Part of a small language model's weights.
Size: width 192, 6 heads of 64, MLP 768 GELU.
Architecture: biases, normalized queries and keys, ALiBi, capped logits.
Training: a variant of Muon for these matrices, 213M tokens, 6510 steps.
MLP neurons of a small language model. Each row is named by its layer, matrix (up: input weights; down: output weights) and neuron, and shows model dimensions 48-143. Each number is 128 + 32 x the weight over its row's rms, rounded and kept within 0 to 255. Numbers have three digits each.
Before each neuron's rows, "fires after" lists the tokens most often just before its 100 highest values on Wikipedia text that the model never trained on. A number after a token or word is its count.

fires after: "overn" 25, "ist" 12, "ad" 6, "art" 5, " C" 5
L3.up335:127114090092143158126130148186147078148182127126155141132137092137149151147067058105135170125091114184102073144145090128178116187144116153120139163128126166141086118166098072121123174134154162164151096086177153136088157160185154117112141178111098147153046119068118083108096082108104144161
L3.down335:157090127159186111080155109122087119101153106097072146109111176124073153107101132156139127075095173072126127135129151080096158099160061161172122164114070074105131079095128166048166109122089086077151164109095130104120161111081123094172145074137165143105160147127137153138139139117139108162

fires after: "2" 14, "5" 11, "7" 10, "4" 10, "8" 10, "6" 10
L3.up521:164060136089133158109159214121117162090095041119113157131103116129156105094115125073096148101147198168175096119180194100129146136104115149132168088140125158098157160107120123176113171124156146106156241131110080144110174157147147085090156131095139149162100104120041155120122133130110097122
L3.down521:150105118168048111146111228141186099107105130062165183169047118085131144146134183093095160169151142122159114129117122090108063128161194131146157131079115137055121106158143150151145104136125128077115102164122107098118183111108164151102114141141091165164110131152103146150139174154121165167

fires after: " or" 16, " to" 15, "ver" 7, " work" 7, " from" 6
L3.up312:148104147134122166168131077111110143127116110094130143124152123147104142146115107119119113137149114118072170110155119053149172120115161182139151184154134072202119114178126169140098095089103104087162159125137098101096130079199138161100184089132115124131106098115161105185125158191114102146
L3.down312:097132159078111127115133109162072044141115126115099145133119105113110133161168163087115152120181089123129133091103165185113168140127119101096123112121145109119135132068097114177101136091144173139147136115183130091174087158120085084165109101161157083140157096116120178167095123130152123102

fires after: "il" 33, " de" 9, " al" 9, "ar" 7, " o" 5, "ct" 4
L3.up514:047108140140128130103157131186117165177129140146126117133132109091138099131132121144166152180153130137154197149118158144125106076057106139139132186131119114093146131130103152149178121101103170121169105066146151093111140177134109156158191119048160122107168154147178169151136112085110133147
L3.down514:122182131138098166119129100121072128207121169167136125130131132137155167148128142176169182147191116137177102116113154151100133082113200145154140135137117121119197103155167091120112179096157142071133206125097152121102139097165092143076067135117105046160125200145123076098142085082141138128

fires after: " a" 37, " A" 18, "\n" 11, " (" 7, " an" 5
L3.up683:147107137116145145119117112076255117146096143108144164098129095086079174113092065170139151114149133113127119049091122129124057164156169161193181080096062097127109123124167136129122132105114153094163113101155129122132106130150085133146173167083095120139065144116126168122149153121144191160
L3.down683:134128120117064113126137154201118173119134157145124154165058183114124127192160102141107143129155136100138075112078164164170144067176071175035096098073142192157148151180105133111142163081176097135172118124079107146137152129112109073110084136165131068152131145163166137149120110155103079100

fires after: "t" 15, " n" 11, "ort" 9, " N" 8, "v" 7, " he" 7
L3.up668:110131151088128122092202144091053155146106141098093181173142108133118172142220084122140132115132165166094133135117151104103157185132076137148094122115162115128109055124113088084165085095072144110172099102094141070129070145113114056132141087092110139161111111080150126158139131165124141113
L3.down668:164156073152117185150099145114152139149159112177104102121100149082157121125078087076183133151102081112125060109169144095158114108120089138080174093146118156138152118144113191124148150154117103162086082137108159125106129145179145126060132152124134086097149109146228161098173102139151152144

fires after: "-" 24, " the" 20, " un" 16
L3.up15:072117159152129102110094134201118112082169167122200117106160128120151156143098159119170179171154146109160146127120132114142095165167062164153179136100127146136158156179148193157132133117116173100150106163168145134063177135122133159133086154115107144134130144136107163142207080161150177110
L3.down15:113147152116109099116117123125198072164151098068175114091029174123117137143106078129113152123088101101103164141110171087124120088107126151121134098110150097198161084085112152126126141170186169145156111125143172131129126107112132111120143170120038106143073112084134148137148167158113168135

fires after: " A" 26, "A" 14, " F" 5, " to" 4, "ri" 4, " B" 4
L3.up384:087164148071166169138137084057137149131076122107119097144099125109126179104114106140173113136166146136143141091081118143113167161109154176082103113183124102111096109117200085105093099186159157111111105167131085121100148109094163126134166137102115176132147073104125145121145101076032090068
L3.down384:130107180111187110129168130096121094090180106213094058114163149177125124164166121144116178095128155159147101034181122061110151073192114180107094170153145129115127129059171156138120103146138141144162085101147124149135080114072121131132126135151143128122150113123131125137135127202189071137

fires after: " The" 17, " s" 15, " m" 14, " the" 11, " an" 10, "," 8
L3.up185:155130100113128108132145140117141140139107072115100117130154187156120141132121168125087155145048166113134083203140105089166146160139155131121134166169128152086091135122042126128165133116124173142104188144082079203116105159145104156096132144036148144130109079126176141135140119113109079140
L3.down185:109124157173162133120084150167067125117156182154147184151139171083097120133129149099155169078063109118183132100156130112119133075126094110134161029088107112112136129095100171165139178147086109064149118112117128116073120134135081053174097168137125126135118137124147103114138214117134156070

fires after: " " 19, " sub" 12, " the" 9, " In" 7, " in" 7, " ne" 6
L3.up694:104135102125102120089073121109098138090104086085103157088130154133108122100109121109126147149149124105160144129193138152124141119075091034195136118130179088112124150146216111074149146129190116122197131156086132129084145155116155129138117129074135168118074105111170110148190097142166115056
L3.down694:022130088111178154091050085139173080139070166150119137130159082128127094108095118090053180111158088153126160058204067115071134124128155126135150156127171126096114092188108126138130172118106085125164124120152143129167132161081141096162190124146170134087133078114175119133153133111142122168

fires after: " (" 21, " re" 21, "st" 8, " was" 5, "-" 5, " ad" 5
L3.up286:115152183155132096103095121172144075192140166121095172066074121155084152107109154177184116130074118134169131110105129106113110187142190117143125070131097090175101178144133163157098123182173109164131183203100089089187074134098133123094129182108102080136139078118130126126093139175145154157
L3.down286:144119163114096122141161145179090107110139130104103118116138204134170127113139091141163118180163143114181186100123131086093120105094116171148111101124075160148116174105112126106203147107118152151103171154134130088074113141173113106098150115103090113092154149123105095122173083139111147117

fires after: " Ph" 45, "il" 24, "h" 15, " Th" 4
L3.up259:124055117080136146139147123190111141113067159083138098111144153185116155073153155168111076149153132214155093049128163144143187087149111121074052107163136081064148130164128093075185148146125144152132081137141153177160138059135144148090113108155124136160121173115154124084089135153159114106
L3.down259:134150077100173117152145107052142101083172147137110112126100155171177104103111125087125139125146101148090151080161147157053088159098172100173120177084192171175123121071146186158136152103104128104184104200144093136086097076154123148089157088141134134110121091126086124119202103098127099131

fires after: "," 31, " V" 8, "ir" 6, "n" 5, " st" 5
L3.up245:102113114086126124203119106211186147159131129077147125176196114144142122195120171143154108112095147148072126196149139178129066115105109110147078112140115118101137084084162136124148082153089115155193165155062131190150105087188066083077129135211095083133122176104128123106110170139131097142
L3.down245:159193122215087167082117143087146112159122104102139115168141107129123132124127129153159142092179120146114145123088140107094153064125116134178127186092146105090140065130101119144076139143115158138130139105129121106088158179126143099135118077094145111150188136144115128118134069129130113094

fires after: " to" 20, "g" 9, " at" 8, "ct" 8, "ch" 8
L3.up653:092082125164135123139136123169120095157141102130099122073104154175102182104150129157122105158143166150155094132184183152139120121148118174129127135079066105097133042094142117047184149137095160150207108126140156066067093163129160132109185136070127174099132141154138116096096191093119129098
L3.down653:149037165106060136114159042115123085199084111135119039134123142140135157111126195127104108093119086118137117083146147155130135107101115015116124158118174141152153104133181125112148081111161157112131118140140117153101164064133076114209134144171134131197126128091116116124099147098143156135

fires after: " Al" 20, "A" 16, "a" 7, "er" 6, "ced" 4, "I" 4
L3.up702:151148172077153129194118126105146173145100139124134122105094180158144158102132073065159169153127114142110118100096141191096103092119165095184128113167064123124107183120137216159125144156133124136154183182154122117112125145156152180145069173105122119147154150168100143084157145113170115150
L3.down702:115104099153106103108142100190128160127139179132139152101000111105112114116137124116186101075130140081127078156092144160089085116177103085144123157132096108112097099104112138190127123115136138133119112141129130125132175139130102171120080099114122127143134171125106142152130169143142158141

fires after: "==" 39, "ch" 6, "ith" 6, "ind" 4
L3.up508:125104087186095045103139142141140097139122167161098089153124084168098114102205148111142153077128158122148193107141151167121116094161109151088134113114154077102183136167165153156108094178127146135137077140193142161157148155074119059111130065119129195171168134114052105131109189142095079150
L3.down508:090128081105153150091107124171153068120141069142132156127082125100142118124145058137109125162079070170111148125105108092138102146139094169114102182152155181132122114154141147122123151175120208101143110088131114143106118135139111062143123141162132171116131124124090176173121092090081116164

fires after: "ire" 15, "eat" 13, "it" 9, "at" 9, "ot" 7
L3.up25:096177155143147100135157170149155072125182124160134098112106092149209132067134120074099131228173113112163098126130081103163130102133178175131121071098121145122139162135101121171114119177163164154105126122170194172098163119152153078081156108060147113158136128140127095098100082147094118155
L3.down25:170131140107068140136140129123122127094054117106105131175094140131126122146093147126066149116161186106156164147107182152112153214142088044154126143063164137131148148182122076112100123139137145105102138175106122108176161128156119125137133105123149115147075124168108098124106112113150168078

fires after: " pr" 19, "il" 15, " Mar" 8, "ol" 7, "c" 5
L3.up307:148062121049099154107138144115129151153198141101156139127122093150119124088137075156154172136097175131129005102119167123119130082137094166074130104126140113143145120086111154101132150145139083124175109158166145131151156153159104124145086141088204142113127103081114155128116152114146156139
L3.down307:136097167175094156125167089130119135103096107105118124177160152124098194133138169070128106092125130140174139141157108170103136158169129108124132118071162205127095132132091135071144111106111178121092127109210086143137098138121207199130133099179108068147121170101098136070089117085084144201

fires after: "," 61, "im" 17, " Sc" 6, "v" 5
L3.up536:139086152168097089133121143106116193107150071098144145142093131071150167084122155149113162136165099127079135254111121151079154073066110137164062118083134128151134105102172120113126156135137139119179149157123119122121146120096134022084110165110150163106159084122142164171158152145127168119
L3.down536:111152132109124128116073090128147090125091124062147127131135080152105204156167094096173131162100119126098159104177126156166059113081110167094120136122144139177123161198139132093118095120123139115152126142181165126143123160118104116133110161151134130067110156085128152062107150174113119170

fires after: " n" 16, " se" 13, " st" 11, " ar" 10, "t" 9
L3.up376:085128143101131085128168135110094083156102099136072170134102117181123135128133124165172119132159152100120098128168170082178151126115090136110089141130158161165075150037156097135150098162090100177156142121126148156046145123139098105122151066091164110106151170101076175147149122154205098071
L3.down376:112111132082131133142162142131168121139127127153148079101183219094145118135120106138130085162063119130105122111176049107110112164168092108134169127133047163141153089180140142139192147137173121102101087113068140141105155114126176120140098185149094113111192144132194101116127135131133108143

fires after: "7" 19, "0" 9, "6" 9, "u" 7, "5" 7, "et" 6
L3.up557:122097071115160126183130106150106052101118145127148124112133120116135143137161087092137136091149154091143135066129163139143157130120189130085126059139070157145192110170095115153091083140148171112129110135143133140127140154084191130084151098087146091141104167178145121174119102152139129120
L3.down557:064170155150132158107176133134121096158097093110155109121080124108119151142209116112199146040119138101111106184127152177145115114153116130139115126101161135121105171122157120096133066162111119075110101137124142057063135166120118101116095203168140150139134143085113154063088108148061097095

fires after: "2" 19, " F" 16, " B" 14, " V" 9, "1" 7, " P" 6
L3.up284:176147157136108150165102131074169105112086109158129126106176095122082124146085162175133130131114156109100165123106134127125185144180159133141134115169115098130093128149147146154116108136096140113187136109165138146173158120151112134099120177088102123105076128149110150077106104144127081147
L3.down284:118152040138148127120125125103075092111112162179139161148125106138081168133165076160171089099119160120123111139136162162147101115101114109128144166059113121143132177144135086138056091134109169165092109174145158110077162075132154155116132141090178137112068084154150115120077116167100158096

fires after: " d" 48, " D" 15, "ee" 8, "on" 6, "o" 6, " Te" 4
L3.up281:193119130096079086144143108140134097184091106132152125153107216155109087126100143126119087149084088232124108118085148134127083158151113060135129173146140116109145148119169192080145130195125122158162127130124166124136191149145100071131114140116195170148144110118146094080138088098102110159
L3.down281:126170162161148121061139101102142122128187075118147108068118189056084125120080139142136145139075136105076103158155123096106148190138136165116158165154167143155075123178153095131091082116142136110086109120161101139112116147133120123102119087096119152151116165100110160106084121141140123130

fires after: " m" 21, " w" 16, "." 13, "-" 8, "/" 7, " (" 5
L3.up467:179114114139090183112104118118107093118170093150149155134117140131082126120130182121158071128090054066187153115107109122176123107156159169110131107100102122155139152140129140120136141121130117227126140144063160147118088208141128170145144130120120115159178200133087126091126134146138168132
L3.down467:109142091132160096097090149148132112153124102147198108014121136132082122141118150120096178123166102142159166085126081115145106147160097153119178142108081160151128226113127138153141145189101086129117114135135145088103129101176112132116132157183151129118146144170173150107162158126160178081

fires after: " p" 19, " pro" 14, " cl" 10, " tra" 7, " Pro" 7
L3.up57:066082141176160131136179117133096127171154123129150091113125133143152090154154112152120116142123167133173093122144145107178069168070112127110133135133133077111143185144138085079093129096144129166090124093145126114148159126109113079186123087179168082103166088107120125130128096169166127131
L3.down57:083142074169120051137144174113114145155196070135123085110184128102071140125133103106168148100104100095133101128145145152109107158084115152165070071091126145140149112082126115173158124124103122175112111117152130162115129111178102132069180154166124179100154161166178051110115109168130081145

fires after: " O" 20, " n" 11, " e" 9, " T" 8, "t" 7, " C" 5
L3.up455:115122202140124143091097102070140138074115103083165133080161145141054114083128146166143099128137117069087156123121151113150061131161130148158112104092128131142154157192116134140170100185129113161123115119110103141121140107134103112131091082105154097164118125063169129148132136133167176069
L3.down455:106110134068132133136153142142156160155084110113143130136097087156159140158099165138170019144129070112174110128117125158093166145154095120133164188125181126101122130133134135177096148156100132089100117138130114148104078107122138105091144169118135150168074099105071131101184137146114114054

fires after: " in" 34, " In" 21, "f" 11, " P" 5, "ro" 4
L3.up446:132155085133207142082084054144192119147179069144094124137126088150111111139129151174117137146116088162110124119153228124135166155078111048104103107137183114147088126093145161130144113071101140102167170151143159127118066116162117150148089147110133114084162103085124206128136081149096099091
L3.down446:146139108123092137118125107147151111146104114097141139113105124120144120095154115061148136147148127122093098105141148126096162118079125128078134091112118113118085101151119106189141182150142070121080131097171121144145151160184148157133169081148207147163097179110157100135135112124114151151

fires after: " d" 14, " C" 13, "c" 11, " D" 10, " St" 9
L3.up33:156095116130045129166116093140181091102084077095175146112150156091097180134186131143109123089135148146166100117077164094122148100113105128118153213158155111158152088080131096159086142148159137134140120126135168082105099114148152110130148101068046154120103149099152108129194116093147076163
L3.down33:140123159133162120155143110159168107101122110151125129074184138159081100161158153061126152183087091193106087165128119122188135111172130147139146094071127150125103172102114139099134126131149164159121083152142137117159106145148180126128087055182156103146179091150103135152193162073113110137

fires after: "ot" 13, " A" 11, "%" 10, "fer" 9, " f" 8
L3.up712:110122149161125062142140153072192088155140176156127083135107189118169162119139104109116145151115062096138176108110123130136156093137116120093104168067099106154177114067120124132160105162124113095084155117139127083152073140111105162128125125154124168134133100168156135201125183074165124128
L3.down712:145146177168123140150136091148115140114076146152158126152107112108077136117134075142161153092115098149139163139102082109155104157072130094145119100140110122084157095182197119143134113112056129133050162148082108156110141118107114129130143110111122119078116095153069047071174131111083089115

fires after: " pro" 25, " Pro" 10, "ri" 8, "ro" 8, "u" 6, " qu" 6
L3.up428:069128119108104206061105068133120133126150116108112079122188119152143119120144116101180108125113090142164137154143150152178194178112116103123112145150212107162133105138107124181111137133126147123107109146149140175206111086120144088099063129134090068137181131146151138144156083130115072161
L3.down428:122141154094132167103138154130159129097149217142152120083139089189122105109081119136138076158117119157106133111098156099113136119140131134127155127136112089160116134129135170101100123211119089125213128103080091115149171157101136114097159144096140101169167087112188115126170098073138169144

fires after: " Al" 26, "A" 9, " M" 9, " the" 5, " a" 4, " m" 4
L3.up427:172129118121131065185182146144107159138157125097106133132098115184117168112136093117150147149116194102089137083168161172163135090175168104079161184127130144139143065114138174148100180088101235128175143157098135065134147129145188123129116089082143079147120111121087088212130108125159103130
L3.down427:128139160115131114180097134135149159135157121125107082114125128079118152123114124182132097121198144126141098127179121139115171087101108125146076113123107169091119091108125137166182132084149146147159104135188097073089096125082129188155101126202165179092136241105127076106152105144104146093

fires after: " Col" 24, " f" 17, " col" 10, "ou" 7, " te" 6, " un" 6
L3.up481:118106117137077130094127106121150106116131052170121137145161168169136136076094155112078095177135112126142118125125122144097186128104150152165096119153167111051131135157114130152147174162144079193104101138116174081127142110070157122153065121163121102154171108180136112128145057096090140125
L3.down481:200184088059125138125092196145108084079124123173152122103102188139146043184074132096136120163162125131081133114153138192136101142159136136116170096121154108154161157134163149123135140146135110159124128110088160133099160117140160173173127161181158159092096108047097101088183111108165113155

fires after: "9" 15, "2" 13, "ow" 8, "z" 6, "ap" 6, "et" 6
L3.up314:110120108122177069135132102135087103127122107073120131146082144122069181176099153128130066097102124092115072110175130164104122121132125115129117202148115140220175147105157073122127074142123091136131185143135160123078120122131085145158143161159151147124104135107143147141093198091092118116
L3.down314:075125114129134121101129159114130097039147178095178134146125140108141123126144154160121151139087103095183162134097133135152126094149143088167179101108107085124138120206120087111191129106185110157022100120093183098164137142152151128108068120085164153159143130080121205121090148167107147118

fires after: " h" 18, "h" 9, " K" 9, "ar" 8, " H" 8, "u" 6
L3.up361:152137117134156122091078162114119109159181099094150041075172179163140175156096106141153170095137095191075118131109136097135145108133104152164125151144131162133137127145116124103152141146136149116110109081196068117071133101114127110113118140191108101172141145175118136203089146093130107111
L3.down361:100112168146132147092101157094137120201131086144083116109114129133109140088091150126130157145133127125107157169171150108100183186192199154118075078086138152084106101099084174160132128122095140137160169130123140140153156175125093126153186099176111147097114149120119096122158121101155095097

fires after: " a" 13, " A" 12, " e" 10, " ab" 9, " ar" 6
L3.up133:109154140106130135155072126146163156144148133096077128105144128105131141102084102117072158177094170094141152163101124139155071114100130120219087131134157160139156139083177102173181153141189142065145100133124121064154132146149124098139161104096144135116056106100161134150139111119090099139
L3.down133:102124094098166066063057088125176109124145175058063108107170175156143172111132114116097117151173108124110157025137143140114169147119169114099131113146164082143132123129110106134177114136122057128080147100179188126092155188157111125182111121110144174128073176103079179159172106164154140157

fires after: " at" 26, " ele" 15, "re" 10, " be" 8, "le" 8, " ra" 8
L3.up464:136142082134130152143154102117106155208103113139147193141128127103167170117187141098096097165110099172155077151097108178128132164125117149120125150187092124157093131102169127146116154107133126171086160098107129107089130188084150155180134108085156117115109126080096120150173159081100105114
L3.down464:119141121125122105074138160086163116085126101151135171142114115128123124153102123118151121100124123174142139069124117110122084116115123145102064093102146090099112102102119203087127131109090136141190060125144172150163108128106107130156152067134122150132137073134172129160160141164194085162

fires after: " A" 20, "t" 16, "b" 12, " M" 8, " B" 7
L3.up48:120097167088084202124154157152145187146138124124094143205116153107140121121088056133129122130082110097141113084159127146122125118143138191122137134139113134101127077052164068141074131163127166107113165144098110141175145086134160084113124145167155138078117149105107157104213143138153106108
L3.down48:125114169166134147151114167111124120173118167103154154114126150110085096125150185160128184128151118119083170130099134172121080104145105092092142125112102093104134153182107098103156110092169098120084158165114129097102155069128148119166091136078160114122127211103093083211091143117113172120

fires after: " l" 25, "a" 13, " d" 9, " b" 9, "al" 7, "el" 6
L3.up289:113125095164161094098182147128107161170125082173164093103134094120143116128196098129124120101081126151097186125091118126110136196150158126157213095119096144162100140080110072120124128103126123133146128171126038132177096170132117080166130062124158141166156140117149137127117115123157046117
L3.down289:176161114096152142130133111128076133098083160099171074108131147148146143153097072120112111163140180128113127112162162131145185143121092122131135150144130130196112139146159090168127130069114117164118126083108132158147091068148083121146126148146153131108087078123190147085147191103156073159

fires after: "el" 14, "v" 10, " for" 10, " rel" 9, " Re" 6, " b" 6
L3.up79:102104127158109134132164087136111117164130101111158182133165049130091107106115088117159115139056139067096139142084174172106098175155165103092150125151145094150136182151176116126114155078129060148162168151120153115085147111091151127092137077101088113072123099163177135097159107113134131123
L3.down79:110123121148181168168103134155149118150106076065108101084179105081164126143185170145046118077125132092103188082162071134120143107111120160116095075107080131105097116176101084086117073131201103209124162103114128147123177101216053142115094133132153116087139134096137183116159125128168167148

fires after: " Ar" 19, " v" 18, "ar" 10, " an" 8, " the" 7
L3.up180:106111165110110133159189068075182137133117126113157121162142109127104130109095105092174157141144171128149114118131122116138118127103094072114140073107112094142180085080127158141194129110107148186086151088132169149105154089145138121106108188124166129072111142112158163126157130083111230139
L3.down180:118133137099100149095128142096143115103088097078107125125113112107191112127131179112050137197135137124153115163130146179097086102117140087131115128127142097202157098222096121130126175072088097104136149155150155141126096116123164124154141132084112088100112162119106160169117132115123109136